python train.py --num_hidden_layers=12 --hidden_size=320 --num_attention_heads=5 --num_key_value_heads=5 --head_dim=64 --intermediate_size=832 --vocab_size=8192 --hidden_act="swiglu" --norm="rmsnorm" --norm_place="pre" --norm_eps=1e-06 --positions="rope" --rope_theta=10000.0 --rope_fraction=1.0 --qk_norm=false --attn_scale=0.125 --bias="none" --tie_word_embeddings=false --parallel_block=true --init="normal" --init_std_qkv=0.0153 --init_std_o=0.0153 --init_std_up=0.0153 --init_std_down=0.0 --optimizer="muon_variant" --learning_rate=0.0141 --lr_mult_o=1.5 --lr_mult_down=2.0 --beta1=0.93 --lr_head=0.0104 --max_grad_norm=1.0 --warmup_steps=200 --schedule="cos" --final_lr_fraction=0.0 --batch_tokens=131072 --max_seq_len=768 --doc_mask=true --z_loss=0.0001 --train_tokens=902600000 --max_steps=6887 --dataset="wikipedia_en"
MLP neurons of a small language model. Each row is named by its layer, matrix (gate and up: input weights) and neuron, and shows model dimensions 112-303. Each number is 500 + 40 x the weight over its row's rms, rounded and kept within 0 to 999. Numbers have three digits each. A neuron's up and down rows have the sign that makes its largest values positive.
After each neuron's rows, "fires on" lists the tokens most often at its 100 highest values on Wikipedia text that the model never trained on.

L6.gate609:454429521464565524460492543509516594481542503489470523550531456450497459549422569489522520442527495565454517537551566503514576508511493489602477536495528447555499511505503507493587520575518508524467513502425583544522494459493528497513493386402532418548457519548461506488443496483520447477553493496486475496509486603424575425548509545559443438467548466508479497411511504473509490517492523458563582410531441542525425426434463515473422482550503487475477511469508488466506505471490519477493520441465526452579449520449551506533521519509500412486470461496421515459495545490525475496
L6.up609:567494532433495554553499497452509514549540568473570518544525475458515581520444501455509467420515478527552444503560486465465505489517474519493437463508500402452521480496432533453485478541522543567528492508486533497509489534503533486465486460491465499532479441442522486527495399581557530459570535503466505486462441551412417543479536516482552530512496503481541478532535543507602422502491485550480465532464449499489416524522477558462440525480554485515541461466455437506522513507456426420514462427526476481504495519599465486463566467503529531532480467485523497587455506445505593508
fires on: "s", "zu", "ed", "m", "ki", "U"

L3.gate24:505479489502451540541556493533575490547501481481520482564478446470527492472480512464486499496523487510452480494383431484480515501474565486519484499564507545489499566499511467501483494529544560475458548471477462438429475392490481513529432524439475486480463519495461451490493455463472437648461503516516502511506515605507495559467508500451553502498546461513505477552505541449450519491564534468543498514502560499523454534491464474539526518510541510528541581549411438502505498566532507526499473488446442538481556492431442470483514502495481554474478424532492459501419498463534450525
L3.up24:449471557491484523394529484495539485402458517458474421498555533498540443516518501521478496459524470518535500488577525526544488514486517502541524471490459501526544492507519441572464483548442451460554523516505502499530531418454479533524466495469517539472474537493487512439514559520534440411468534541482485481525563439532513532555490535479517568548490493465501511549415467513534513491567427486496469495525452547424512562548572497505528507480505454507445568514464436522473562469471539560489414471524449564550457484587512504472523526524515460495426473598523477508484443438564525501
fires on: "1", "0", "s", " to", "2", "c"

L7.gate56:484484546507504561514529485517484554498579541459521556481538488431483489520504486565474505453500535480495440502517497469604481534473556525465438579538515421499535471479500512488512494477492536534514525431495560478480548501567404508481454487543489485553540472514486464469543494450504510487446499489446519513504486518457538495495490468541451481469472486465519433367471495503515475447476549476456477582528485530509456512500458487448587447581470478547511461501387517500552481506536481524499499463509431447450429535481519497472569570478545501541554491513460473457488482427482498490
L7.up56:479472447502444482463525502493570526479554432466497502514489481462490488470477471523595451464569491510492475560540519513552527504531440522477528552522526471516473476504432452511570526484525499418459519513473469506443485486453452480491473503514492531516460452536528505464601439472490443516520541536503428494515489602481522480496527515562525487445533512454557508509539446460492538444485512378495544502542462467501504443518522443556532455524498478414484498527499540459546454576512511523513496536488465538406509518480487511533444487561447476463478505524483576495488539492455525523
fires on: "1", "0", "5", "s", " the", "4"

L6.gate309:535542485490489489483464484463496504462516491493579498478537459536556555450482605431421391553502498492447542440531506430540481546485513544528442462419473475526544470460514455509532464492427530479448521470488479539552423517484532499464563453461528478528461538525584572437481488514496511528487509526547565500475507441495570424525525523479472456467487496486476484522476557445558550589563499494576499462438444488473466545529512456523574490525529575482531495468460520585531577547430493374474569514497555504539525501489511465466445500478533445495572526509470564571451513455476476502
L6.up309:523489505496441565515489525584507516564414473439462551511498413471506532519467493452489581425498577492417556463516492459494448504456433446483561508511510529535563519484506521506527571474419538556486448512547531466483507519529494476487571481519522482481516458529532437498421489509484489535544473445530505519456494460456513481427493529504475459539463506497546510485542497481540562452422531472613461422518501495423433532525584512465496514533526504495565519471456514470472474563485571507500495479484567458541472487494484422509533556422425471435500514600428498507493491521444479508
fires on: " is", " a", " an", "),", " named"

L4.gate801:524420521518506446445534542491470484453426544537548488478552513472522457563578510466531531501604457582482497566514504411587501499460487552583447497521468450478492496467547483501444500521470544514560535518570556509466456484563549474480511492561483546467509479512543502541470537457470483467452461514523479526461472462509455494472563464455554521542518546488530561469495549501504424554409484433460516537522528452490478507455532523502500550467516504504461518510518487437520485498516485464581437457490527490492479463494535463500601543480520486480506538478475545507551489432502479577
L4.up801:452556476480532532527537518495437530485516489509497520514493519414548477491451560462490478478463523444475458483470383511455427453444480466470497501466464475527451501424497508514529591534498505495542491528482417557492459484471594487514484406564570526441499522460456551527520528489548623476531506495471522548468497500498474526502510614455512479492476477548539482508491521458557518517501502500537503493461483460500514584478517479444450512548488523428502438505490501565437579499440521504458435494507535456590506560492474471518434465461486441469466476553547461509504541507525459501
fires on: "up", "e", "ep", "ch", "dy"

L7.gate212:450504477531470543497467551475559530521493500460557514506497455442539506517526559521560517437525567505486523523547511478548466522514531452482493479498499523589488487488542519502555467538457441495452468533534586506454452471475472495538563495524438480515487536473492509496539464478540444544445471506504542505486526535480552547490531448472533550516488532571500550533460463445517561508473612508529528468554582489548489505464579436496457545479515483462523451442572451550537466436442474471432480498540497485490526438552497422500464518544533452425510490559490479529608488514485469475
L7.up212:471543540565402568489441494475518507524516589512529530490453480438516540508536549493563402494473482536511537489553510489479517509489512505552504497532525533515479465450555499499511442487551479439506444542462497527447468476482533434512523511479462479524504545498465488489538511542562428513488552413507442512508552483493517589513591533502525505566468547449421552509558491560460505524431529503458524504504443568456495491514531504458517517461417539435503457509483479427401554475443456442491466514538575562518458541554448476459466561515460467398579478532493502483494490445423556506
fires on: "'", "A", " of", "ped", "al"

L3.gate793:502538557493555468447546557490470515508579484409496458505465564522440410450565537509511448477522485480494511481479487489483476478495562455447523453544473469529553478453558531505526503471509527536542465439405545450418493501497477412557509422545547566519526555478529537538481597528426491549488469567552527536510491503452507447526517410478573473516496417510563396503453537486476532526532569552520543551520560500471524475540472483582534551475543500461428525473446440571485457488525505511474536488464537515506524605436407517486516504595510520510539491492490512531480547488538467486
L3.up793:500451548467505506476491607591469495431529489512524514511453523522438503507577474491493495463522448443488491535491589543437441575468487491481509535547500449514506453414452460523471375464487513511464493509539465551418509534493449460527497477534561477454494544488487462495434518438509461515501536572421463500510469469560457446515546520518439530460523523462531481536556499471460512487456540449481517505499533562486481494473479552483569467505512497507549495494561424551536488419526505474494535559449504511454504526487458520483458512479557473488527489577526516538548490499522470540
fires on: "1", "2", " "

L2.gate115:512489438500452482450505510470498534528524431456473503473526511489466499515497477535478526476514525468490515461422427431512546418510526509542560463605474493555533529484510450480513546564497514500533515584498560458546506536425510486553491427563507402485532486520545414481490453533492494536453521454485538475473506508482518561472500447460488427431449496479511484542524463478524524448478489526433568446504391513520439524522469499521508489612565530499497466459510520404494462508567573469539584504550510496492543444468557469574481462418431443387490405418505510481514501502481536486
L2.up115:549501512472480463422506475556500458560523405473525482407493453561546491427514502455518536572534557480440566494482548447478456519525521482487452559547504509541534483522492527483427513439459498484564476545544501501549551564530476487513544522553528500483537480453531424457454490503454450515494494469548464459470504559506449540473507469504495448489499516478520460450512537467528446409457506513519489483516464509560460544536517494465521469503516467485536440514489513530471419467443530457507496515443546510522534496512517406479509530418493450451574465506534521479469409463444476494
fires on: "ing", " of", "ed", "r", " Won", " win"

L7.gate202:426516531476539520433508445510542502570471514426533501462541517465496490541504437477547490489559509523393560488492566496562466515553465538477421481471532530510480534471509531444500485513406515496463503551463460550520474542528501521547494461537536432505579505513598508497447486524445519496458523468544512484450430562499451530485610523437438530539458521464523542527584485489466527568481526484472542465530426490587469547527428457468572496585498400494512558517486564567504531484517505473487483515498492501525541465518449468502552503527450433534521526487523478490484469459565505520
L7.up202:444525531499546560521498508491465476541504464488469457355501529493511414516479472489582524478541555459484558499536551496432438480527464515456549450518540526604489538496504561517502470400538524478590536557518513510498442521465544496506507521508433456510537549434523521463510506479418502537457543506512529460430521552495475462510454508474523510550460523469496563545545489509510587556538451540440566427543463513481492512504475455539489461538586521524479486557486557541505456441463498503496471510517563400543473548510535575438510546489511446437499470539565487500544422528537478518
fires on: ".", " round", "|---|", "cor", " Ag"

L4.gate809:515574489513506482512505527478479518417489538462528485490469487445448453525490523538557508502499587458457560441488528482533444421430547518485554468514478480478506483522495531523498503482558536511478508570484524486530513451525533513491516535388550447501485514494413553456513465520569519579522495565466583414498487518510506585475493555441514501386478514413443396488457528489555559529562510456467552559554424495523475500488474462560512470477518483449487544534434497542533530518484430460512527529498457496533512449516398587427481471515497482468503495451456446546506551574492474479
L4.up809:495462498524503483508463489503519528450466458502497523484515520537522485548518511396464564470537606486458464424539550555543400529543440603538549448448635554473484534514528486586489423582505473532573491519502536531497540497513517473475564409469524434513518491558449498436478491518484530442510525550525516449473511487527512514511492547532470574479415524449500522511475489459541481504541484504464487485517523556551530517469478439479489499523442483499540477440479493453482466483554455489544476535467460436581451551535550467519461522497487511434509469524386543537535443483461484533
fires on: "0", "1", "ing", "9", "7", "in"

L2.gate216:580464500483594506489504455564554546525447509489439483514526510551473447485475516516496567534513494467409478503509501566526484615535551473503585507511517526454392440489463499480540506430494496492560490442460429513522576448519489482555510503469495516486524448569553524536510534458432503581483526547500605481462518499528500520470478472539416518522513456435556559489593534513467503560502545562520464445528477446490514538462527524439511486516551549471538509470503428526481522360563436486474465452449551534500441560498529448529502525503481475519589502437484511498552404470474478498
L2.up216:573489499527540497479528545532513502488463520495436534565494543536503466515517503518450456501450461543486478545538597531539547542503551463495556509487477550435475480440487474528527506499503513567524500428472440572455536420520456449502513466438457525503564520568577499567508440495445521573507492518502558460472482590483546564521486576552491501496494520460479460506556550498483564533517497578479481475521485480537522492521469484538524430515536541416512475487421444508461497455588495494492465500472502547528477471461552471493441529491506475496529414458482430550537462471444503489
fires on: "d", "ed", "ing", "ted", "e"

L2.gate475:493476444499526521471575539515510502559513461453617486434488522531543437522499451522480472549522579505565464458550484415468473520529472521473415559473480473497526538437546462550516502527500551529508478483512487526523441520473482444461455524493562522519451489529531492422506511436488465498481463472617503584496516511534497452490523481542452556481446489492553416467465542487489468435480520466531473532499486561446501453466454562423557528504505545542491530581458472545522491493521511449454457428525404534497454520533447462542490500545504518517566484525526478447500525483503508480
L2.up475:455491448547548621470511488465595544463482553481430404477484477475574521542567485526496558426577513479503536542522560492493440499478526518496518584499415532452578517470534545512482521479498470413440498557553525525487518490461479540462459477445515590506440508534464492488490466513501481497485486499464463521476510527449532463496501551515504588540570545532543486431547549515580490502511540470527505598497526503519463512463480514513570499533451471459516503420523487590544474540463459467452526493521424471519510522504474510535483504578490442480525498515544511457408481514513503482
fires on: "ed", " history", "4", "5", "rank", "6"

L2.gate788:542489531479537428497511520444484531423466512502501516579553539546573422543499474458503471548480515572562479563479554532434503491438550481471548455542507498515543507525500548511477492482515467560466546486510446510536502436519483517525493470460509554475553453438447563432479514548450515479533531500571527514545488479474435409516437579470503554499482543512463594491465463507448509570452495538581505473499491477553506486482518468516523514477491457453520471556505593537503528563498561572515467493489518472523521496491561521504490510462462481452450487542555466452491530472641430544
L2.up788:473549548479493478475522528501496495480518459510459476445557477550469417444461518535576488508492505549407478470542460480466561464498524499499488486524514558512460489546541454495476478475555470563513489459472537466521547453552559488507524484475482514475460498556536514465544499508527468536484497462578482520457515511491510505482565505507498516492434411562470542511458516487464496496449528511501577501557426462537467493577441523542508494389579542470478519567469475458546510510588460452519423564467525483455535497497494462488509549516560487545466523525493516573487534522503518605
fires on: " of", "be", "in", " (", "ric"

L2.gate11:507478528423503405473446505510549517579504501424532505503487499493503403510542515475450551506499520497457416502477549474456533489506510496463448521488499517479430541428488525458521516525551440438490516472566411489569399440407445506541455561535572493498558479536566486461467437489480461545549518493439563498500527507516462538463553452478449483510570493496433504500517504551554520467522502500529489494534569412470542466548487458489481429522464530543490539546554587457478531492508487565479517478540456471416452483494554525540550536466541478471520558524464469505419457403535489491
L2.up11:501432551506516449462505581480518503543493499508456530553517535412519453471508501476507571488555523542467457533463495467466488497506503451514504547550520605590471532485492479519543457556556493532417535435486460539506550486397459486554469516513556526474555500481527473475467455540476529567534459442523482464488482470524455462519485524476463552472517512492484464501472462499469447549534480579515496522478535503466524491564500448489453476557550471504466554542580535533490521568528523535448510493463524450527457524616530426527503450418502431453526488479501499498501435516498489524
fires on: "ing", "s", "ed", "mun", "ting", " shoot"

L2.gate808:530491544540525536487458525505436552490520481467384419526491501525485361569494527511569557491470529566451482516529418461497451468512586503499499554490455478451432451483501431450487457526492482520539463450559462490527511503494440509588557504449512469519450450505502549485532483484438496601502482504479600526513540505489460478547471479517526527514500511471530494535521519526492464493513465518585522517512586460484480465492545478531502495488505499479448473464481504544468503556529522466462518490411464534480523482449494503476446477495422493551501498532425537538580483452561532493
L2.up808:518450527478587524522533445515557540565526484566471447488423486494515492534479466554510577461545461489419496428491520559484448502482414489564515506496520476521534511490504486552476526470483528533578468542462500501476444596469539469552450403511532533492557527500531497474480460432559505484511508506547508566538521474493565509403512528551477523420436506482505434406499499486530454464460484472608505544483436548505482504471465541482464511487502503503527465517408489491510448451446507438555471508535458480479475463497507498475459430451478441516517437517483503473431465505498534495
fires on: "ing", "er", "r", "ed"

L7.gate181:503453500472481485531489503490477525550462516508585517486533497462504468501446560535601602429456524527522542428491545602510505556508440470552516534460439530541562479497492534476611470520581528551483550468497522531534523534514543607469433546480498491468517440431574479464494520450495517525463438528479477473490544496459539519501483434510545494480401523393476541512484478458552484557520514608452480433463483528568516518490509472478524542535514484460507496496553447479535491463539544430504543514560441525564451558513511488473504579474452538508537481417504503494476500496507569520
L7.up181:477466502545474503507526541440480548536496539544507547487526600515528447481448473528497541538490542455548509400501466503430486495516526460526525506509455547488509502492552583497574564498541431516518588472483502555492490535497530514449462497440524493432443464459593508508463499448471510522443464513503534478476522524521473517489516485471510509534419382375449534470587426479516511574445457536435507454507518548498564530459435485548465504590528472525470544498467466460543524493561541478445537516527550531600487520488434568502537545446456519464596506497501469452515492496471498480
fires on: "==", "\n", " =="

L7.gate270:518557487544458529516481465468475492497441474483485517562563542528537530493475529543500511484517414441461473587450535552469503495469468533516485563497482554566433499555558429506587515504490531489509504475490436435455534499470446507555522444553394495484467535475447447447550525530496525565531520572502409585530551501440528555517525466549454461491576512498545434493462519509490566517476480430475498542433538469569502545452500494497532471517488535491486486552437431482496507498508487542621491413458524486475527450398518530450500505503544489485499530418474538514539511519507494550
L7.up270:429513475554560550541558488470469488461473502379513508553518532496474494496489472504461467464521491479498480584478432538407503510488536533512534539423481543426536497581531490432530513563481524445588468440444501410508557483516470454444514514460423458523478505569481456483451546444531501443485553523523532491414508421510500502527480510495450476560536520487415515524509569531516520524486450533461492579473488561547454511527526440534497516499491578503522519453433423443467489458455491578489534494499485491468525400475464505449438527484579456520487520578507525533517481543528508478
fires on: "2", "9", "-", "1", " Lo"

L7.gate492:448537476533473513481544534477479536525427531545457478505500530488528523489491500478571547484456484481498475477523498532458473532522498471476473487460457566507512471515521521465549579476531534554488627497479482558529522495495560533421481540511471491405447479468576502534507533421506498517462442497505465446503476491539513527473533521451534551558454396376408532506486479504554508553539459552469491490532509524549485536505496510458476535538560429513477584491525420490519429456511542520450484542574547544568470570478531458509486507445446565468557497473502520505469501556520545500
L7.up492:475484501518502521470507558488458580519463500478469400450531522485477461486437495528540567499484535503541507443559529558469471528502514464553480511561453552479578493555545464500550539507538481523476602498512480502478491510521554505447437524508494484477467527443594542492496480448509478473440518569583467462478531534514484468478542468467567540515409383367482538498466428460526452578498398518400521474511471532536531503496529442538499564571543505490525531510521407517586498470547557444513465436508537512544549538520477531464529471455489572465563463499498521452487491562538570422
fires on: "==", "\n", " =="

L2.gate809:450470482435483602521473527610492524475471487421512483537511549399568438515500545458453456500483528476541481488430543526560460591463478487436477428387577468510491465429550488516451459542534523511479498517510503531508443506507534446496509505506520482513434420506491508501443486461542537466553470563493497515483537501495587459514563518501479485542494488503531465491516463535507493443492453478523463517562501486544443479511553403502532442493452512470500519507577541520458524495423446458469493508474524533402417488447535459502485517522523487404478458540457466476458512505562550574
L2.up809:568502506520493474552544548520445538457506570545457563534513471529554475537546498465440504540439544474530470481517517459531531574548481517542485454472517422500505517514518552480562499444447548535560498479512426480499524520541441440474605493519459475524506448488493459487553449527530599481527531499539552523500483432486430544526472527496520456486569468502467435625452462540461405450485469522535464449487486458547441477465478477474446491476561489500495469486490488462457565485503506482550465529461574452454495478509442454503457555480471430476491507515519469504533550574479520551
fires on: "==", "ba", "ar", "ak"

L2.gate549:446507581515548566514537496549562561510478493474498530496586502520542466421515537511461527481567524576464474467498484487479525549516464466499514544496499444456533516524530441546549500519493469464547562516530484476457529422472543540533430480445466496543512519463562463477553449442392516484493473492484515440549524482524528517460498576505490479579473521495497429529479484528525504556550496537496443508464455516541500511516488495513588567507512491482516508505466495488468491515512413563535452507461474558547480477556513463520492533523446518527547484407426538476504502519485517448
L2.up549:426534555490569554530522519483532487493427531464564502437584515469488504436491492508480543479497554495444463466544542528462508563437487479482535523494601495492550475577471435553514482466527518464555525501453504477501510419455497527542378476437514522532525486460573494473548451440431536499461515471454491486526533537546531504504545551514468528553508513501529437482517530455459501569591474537454434505529465479544565512523514499553517500492491469527562467490494515578478535477542460545525477496470488545510437458495478494500499543577436521476548429443511488444490523554534448481
fires on: "d", "ed", " described", "ted", " noted", " selected"

L7.gate100:515479429471547474540526497488535485463503484571507545525507507501462465470516572534541535511479489522456470472431563545494505521526528441480542496427507535514556471471509572510535522504574529500526583473544474576525445561476567520503443492480482445457501506351530527502548583433432511502469444539501497500495530516450526491506544412499545438496484509514439465490349516525469486534546483478479495437449501574534494513449517492496508524485549515527513466546508427534539514482533530440460492483542463458460437572492522505518524455528515545491508445505497505506550571536553514546
L7.up100:449450458438484540487499551444498515518496531563536459499472540448498451425518482518533529488454543529502526455526466571499532481486511448498488462497517560482567499527501550514502554482539480476467587446512465507538495497440537531508417526507480487465491443395537535510545530442486534528495431525526494494501540529430487546472524485494508499476462410361467532510633482489462479568467426536502461410489509556503577542445515512522421574539514482563505502507487405551507480536494473442432444538514488534543474528513483476530521545519510543482558449483543516466433527585485476501
fires on: "==", "\n", " =="

L7.gate6:478544540508496471539523486497524535483470447511537524505514511520525502532504536532567509525459514540485466466467526564539489500529527456547495486517485521501547460521537555532598581489537518506559596516505467507520506484486538548519508557460446492475503518451567492503501574462470520526470498527488522507516543535500549498529534473514562493484366461378512487519431481429533470534523473494398487461484438593514511522519531490453501517567500480511477518499494475505567504472530583419460524489507480492583495551496569477504536469456481553425562393443494525492492517558539538511
L7.up6:504509505470479558514487553545466569564435502547526485522551527455502474493464466488573541529435478480517488440498512533489489510476508462480544501525527530429566463552555499460568560493519497568479580473506424522530513515477490514502466497453476474411463443498572484454523526441512560530504484500516525447523534520484469543466535499450554539535448403354457453528522491419467458575496457536406541438532526565516561503493477509530480535572554451488524541508482404474545465557495511507478481463507554507566498470514461567505516492460464506455631467505525519464492487528489525465
fires on: "==", "\n", " =="

L4.gate524:530495516439527482550437531508500512490482494505535478523565522565496493464518481535487555444509463462513451559545464482421484533479506483517509497472497467447492536475517511529536488465500443444500537413487561540555454467543504501543566516487471448547571499502428488493508523464433525526467496527563487517460475534501561576575552537542435528528427479522435486503543497409439525505543506447533474496508498493466530469448464557450574449523447543509541521517490548540492482505424469499495427451453479546557545512546532465504516525477480581451562557542533520448548498539508477533
L4.up524:450441533508542504454478565456484423480498485528449481536469552453559456424472540493488524455477464537498430479473559543472546563441484449530439566501564551489471576486548494577515503491459484462479512465474488535484481478500399504535466505411519497483558459529503538544455489512499523497466425510475552510536570509454483546534473495429481509495516515540485464561524443435497443540495471510500573473503519486450548499535490509557457557545435546505503583492502470555537456479523540524542467469525460557561491543529445505518447446500496437466458451529588486510439481488494438465
fires on: "s", "ed", "d", "es", "ing", " noted"

L7.gate19:547427459488469536469537518503386528486542459511524473590497431589544529454557581486530497514533566508522569486526580529453454546523521545492455519488446490451472404506534466462467548513455494569442475448530460536502436484518524471516581588541500512560501535491508482503492489508444507475527464491500465473498514514633521491519467460481552415451555460462511560533585497568534477504557473452504455537550512511420471534526504487521514505524535489539444485515457482562487556546468492430515510553469492527530563440412519509506512473508498531517539467480501537534563519494527453524
L7.up19:452506491551432512524540471486539492499541525501565478516484585458426510473495514566543478477531534563435571527422513473482464527534516537506486416509445480505487440486498574525464523540425494514548537516487558501476510521494578488516533528543512450460455442495570524497540460476543505498518517457558577504540539503465571531499522531483434442539504477508548510462568467523433544450543522499515500537515494496477534514454478553517501449508495465484574496518500397483467497448445561490485462513421519483466497438591507469489581460506551438455491461448489455613529460503486493467
fires on: " an", " a", " |", "a", " led", " over"

L6.gate665:590483562494536511485519530529451503491478491568508473587526495506559521514480496523563603473519497496490453512448496522483512505455471508536527483485496581513564464494521581538591412498529521556554592454530469549468458539533542535496476460437478520437525536448602539532531459427482509522474486516513505532467523472511489546519499490541547573503399447372407478494587475494563466479496483556502562446504531546484475505526511522556460568550517518435552528521496438469486450455555495444509532461571507490597486562467561520503450502461451578449516480466535493480531539491583538464
L6.up665:510556470497480508461533538489503510540424493504509505462511535471532461480469505481557546472505565470474505417509538501481509469493512476517512500501491485467570419515534510485523525519550484517562619443521474564511543492527511505452537505459470527410501483435556474526479522471457509540471504500452459465486478571452491509474531462476524474495440417359430509493629420511524440569441469573423553530568480532530504515490454391564520577574508479509507509485514419478538455489546502521475506503523505525531520556513482533492468507476428537494501537520503581452453491513525488468
fires on: "==", "\n", " =="

L7.gate171:532425482541490488516550517546383498436543506554447558506518471430445548473500463495514513497519512476501480447422548460470516530476445470451534449502434454506448486476490470498436468504454552475506552505543500577573531544495566477499521527536492479549532504451461577551481525428466549503583495543496438545481589483553495514505511489533514488487492512505496538513476559519504526596592540478485536503473515437478501514558471452546502468511493513506469458505498405481515630474505533500483476515488490532528541547507543467511485415546440527590514506517496550498542456486512393533
L7.up171:476526513455438508575491440486445457486494524461485478573526603579498512469517483520498483475439548474496510408500510563474504527456480519494481469430460479553518527562524512514466493560512514563481510555507552528547565436528480538511530551553513516506544530453520532545484434465490477461482451497454498451599522562465421496475520539511556455492517511506478477425558449530494440461440493529572490520476526506488460585518503484545457493437536489509539449498535535576581437492553408576514440546482541537495507533521530511404542545424439558481536563448550490569493556482463414472
fires on: " |", " which", " released", " ", " where", " over"

L4.gate291:472556580496464499545485515459474482540512475542538467540504487525495408470522589537494529467482488478453526538554526504511469563490477495519515426529473520484499500437540452499461513489577492551464522496455475545460527438463530505512443467504531497547530500393507484502477467468469527509519454480468532468484409509465436499478515514469507543487537464478565502570475559497524445566517527524433489527431449538474430497497454469501504502489556509452481476469507469472541497484549486447494494398443535498569566491480447482435455577496435412527507432452528532423491532482538433472
L4.up291:461455552384465542504523463449486432454504502507536468510549489462509470490502561493518464500506562486542474465493508466497506463505534472442517465484498473502511480469494463442536467561477484494495543559560450580490478515495516497502500587534468576484469544422501490571572522488548583498488477467500461471496439516510490519532476584477551528494456475552507490463410480511519453417521502475478472562543528555529496458559430518535518561452555463442492509474461484453525553550546493457542551475511532458493455494553438533423472434479487376558480499527531483451511498486535463562
fires on: "s", "t", " Website", "r", "c", "er"

L3.gate509:487516525429471484490479517419533446514569539539543513461503495558485495546524522480499510496520455614546429520477447514526473514441465437440471511563454457493476452524506571486501470554505513488459487495530449570564500546430532500466496465470437483485577441491445463501550530565479524476427450549510509423500523463476468536474545464537489531493480457512525547542501459465433548537477511534494470445529462511461493579579568473500385475539502517485516513514492438586483448484506513503555440488541499559546495591479494492491438498524465529529499443464470447483510506477589429463
L3.up509:526535485484519486444521431512556534494484447498539478509509555483448433525490477434481501472473483510455513511527500521504448458536532493543530465481472493524540557515507451466543474503498437494457496494457450507542467475439560479517558488507422580419537590462538482511518471457485430512566434524564483466580553504493571533507524458541482587559622471438513568490477469586534501543485513559451522469525562506522494551508510486470591499443492466488498547536531552483539492480512519483483553486545538553526489457455529444487504519520487508479540446474467527535479471412549459527
fires on: " place", "\n", ":", "an", "o", "ar"

L3.gate823:522446433462501486428544525501451518543549466532486521570583501572546465501511491424529508518539471583516518496421524477482469533460467548520407478451471507462407487447508556494499514500474523590504496494495524574576468509433493516581502490485550475527463487477465471509469509553503435524499466509577575547548520563469548561453554479492500511485537440513472483525466500578530466487496532478473499458456479487461447467608549422496451438524596627539446493504466498419465523475492509478479569532490469533471468467473523513497475534491508484436531444519498511492496516418483523548
L3.up823:483475490579563506566488421506467576564516576527454526480506458533554545445546416484497519556531493516480525486523523495509460503465386483478514543441563468513497478536435550518470537466547502510526448536543570505491507466504540473518495506465478544492546484460596496498506478473428492479540514550553496552475435496528479511485513490583472504509491600489496447480471484533548435529529515596461467481516482561452446506536477518469434511463540540552542497513519468599609524475499483577489481495459500513572515492566470556526539539457544446467524515536446497497543456453447565488
fires on: "s", "r", "f"

L2.gate484:469517492461421491421534497506408557479436513532459495569479471501484469531541537515542549506569472474485556502481454457521515554451615548533456503460420557506540545475534462512444472393532453472566474482478504475509472411529522537475470501539446569528493509614540503518526473508485480478523473462531571506560521528506514520428522471514474500517510517530443509540495531501529484514439528512574472573478483468521505541532502526461520474477513509552428458525472539477538444444494504504471469542478450442503479489439549492477561445501459543454567503458457510469529533444475522564
L2.up484:521474516472472480457537483471501479436530506483496473440481526548560477451548498448474487501490459452535517490396484480555523507468567475486491524464534526495515491507518502535521477484512544575491589500586413532526480472511463520528541480537577459413532523480434502487498471483564435516488537556478511622492564493482494487506476530448431543563527454491476484486594523437515537506472549437497523553531491526547513476565399472539628501539503458542464532519493496469508505459490515445501457451505514467507525611441593550514502556500505457459468500520566488463517475503524483523
fires on: "ș", " of", "up", "ch", "pper", "–"

L2.gate574:481440489526483539389586515510491566470584518497512484505553500514502451472505499537405518485491491465497538485475526515539556430498580462418533494467491455524504433457523561497472501507510471508536537452420535506558494499500510531515541439457451604536541559509455472583520515475494490476431467526475557548487519508494547523539494480516532505413546442579464472507401495470617523482510606508441495556467499574516459493445470445496505454431592513557488523602487468526483428527489498515523451548577537428499524491473464512502534516513511512474477537530525449478510552461515497462
L2.up574:434482420443601541508505524513393525426479529525524465520431475452506447501442413501440482481513489462509551450514500501537470527453451455511552452515487486631479484441504588488535559479481468530482476535528466547537507547463473541426487534504530461456464535570470496486511566489555514507485501483475501562486440540499482462531453451524390547502489510554468489414458511501517488464482546427521543516495570517448431504470496477557538522558491481466475539526458453508516435482491469480489566591553507550447510496432501472505467456519458484509483508470494461441491556447527503472
fires on: " "

L3.gate795:405514524504542505541550555447568521465499471505532458506506551472462503501515538380522583522466484607507455489489542517452542506433515496436533473541422510460454492455436619488502523432597569438560438563523503571504482594469486495483535473517467455543537498499481453508498523487468454506486515480489502510492492593514536510501496573479464573533474444567536455494510512550522497489445543463444492541482453492514483487557502453507591460549514484518486443518502561486501496486428426481537466534543516522495475526444536469504486444542483468503457500500501507504515476483465496528
L3.up795:498496488534459581556598513465527476498533579511517393531566470506447471545481532446513514482448508530496479483503491446473456509456500504534486517461469503419531526520553491491470462446567458508507450557506478499473558576446529484557522598523500495473554478396504497465484465468498455454520574518519416461492487481519484496455577495446511514416542570495533477516534508488550447537482539469492573560526546495526526482507513501468553543582496481531531506452530495546578485515500479549517469563449459467516541498522445538490460544497470543546504500479492499465537462499541522442
fires on: "y", "s", "e", "d", "vor"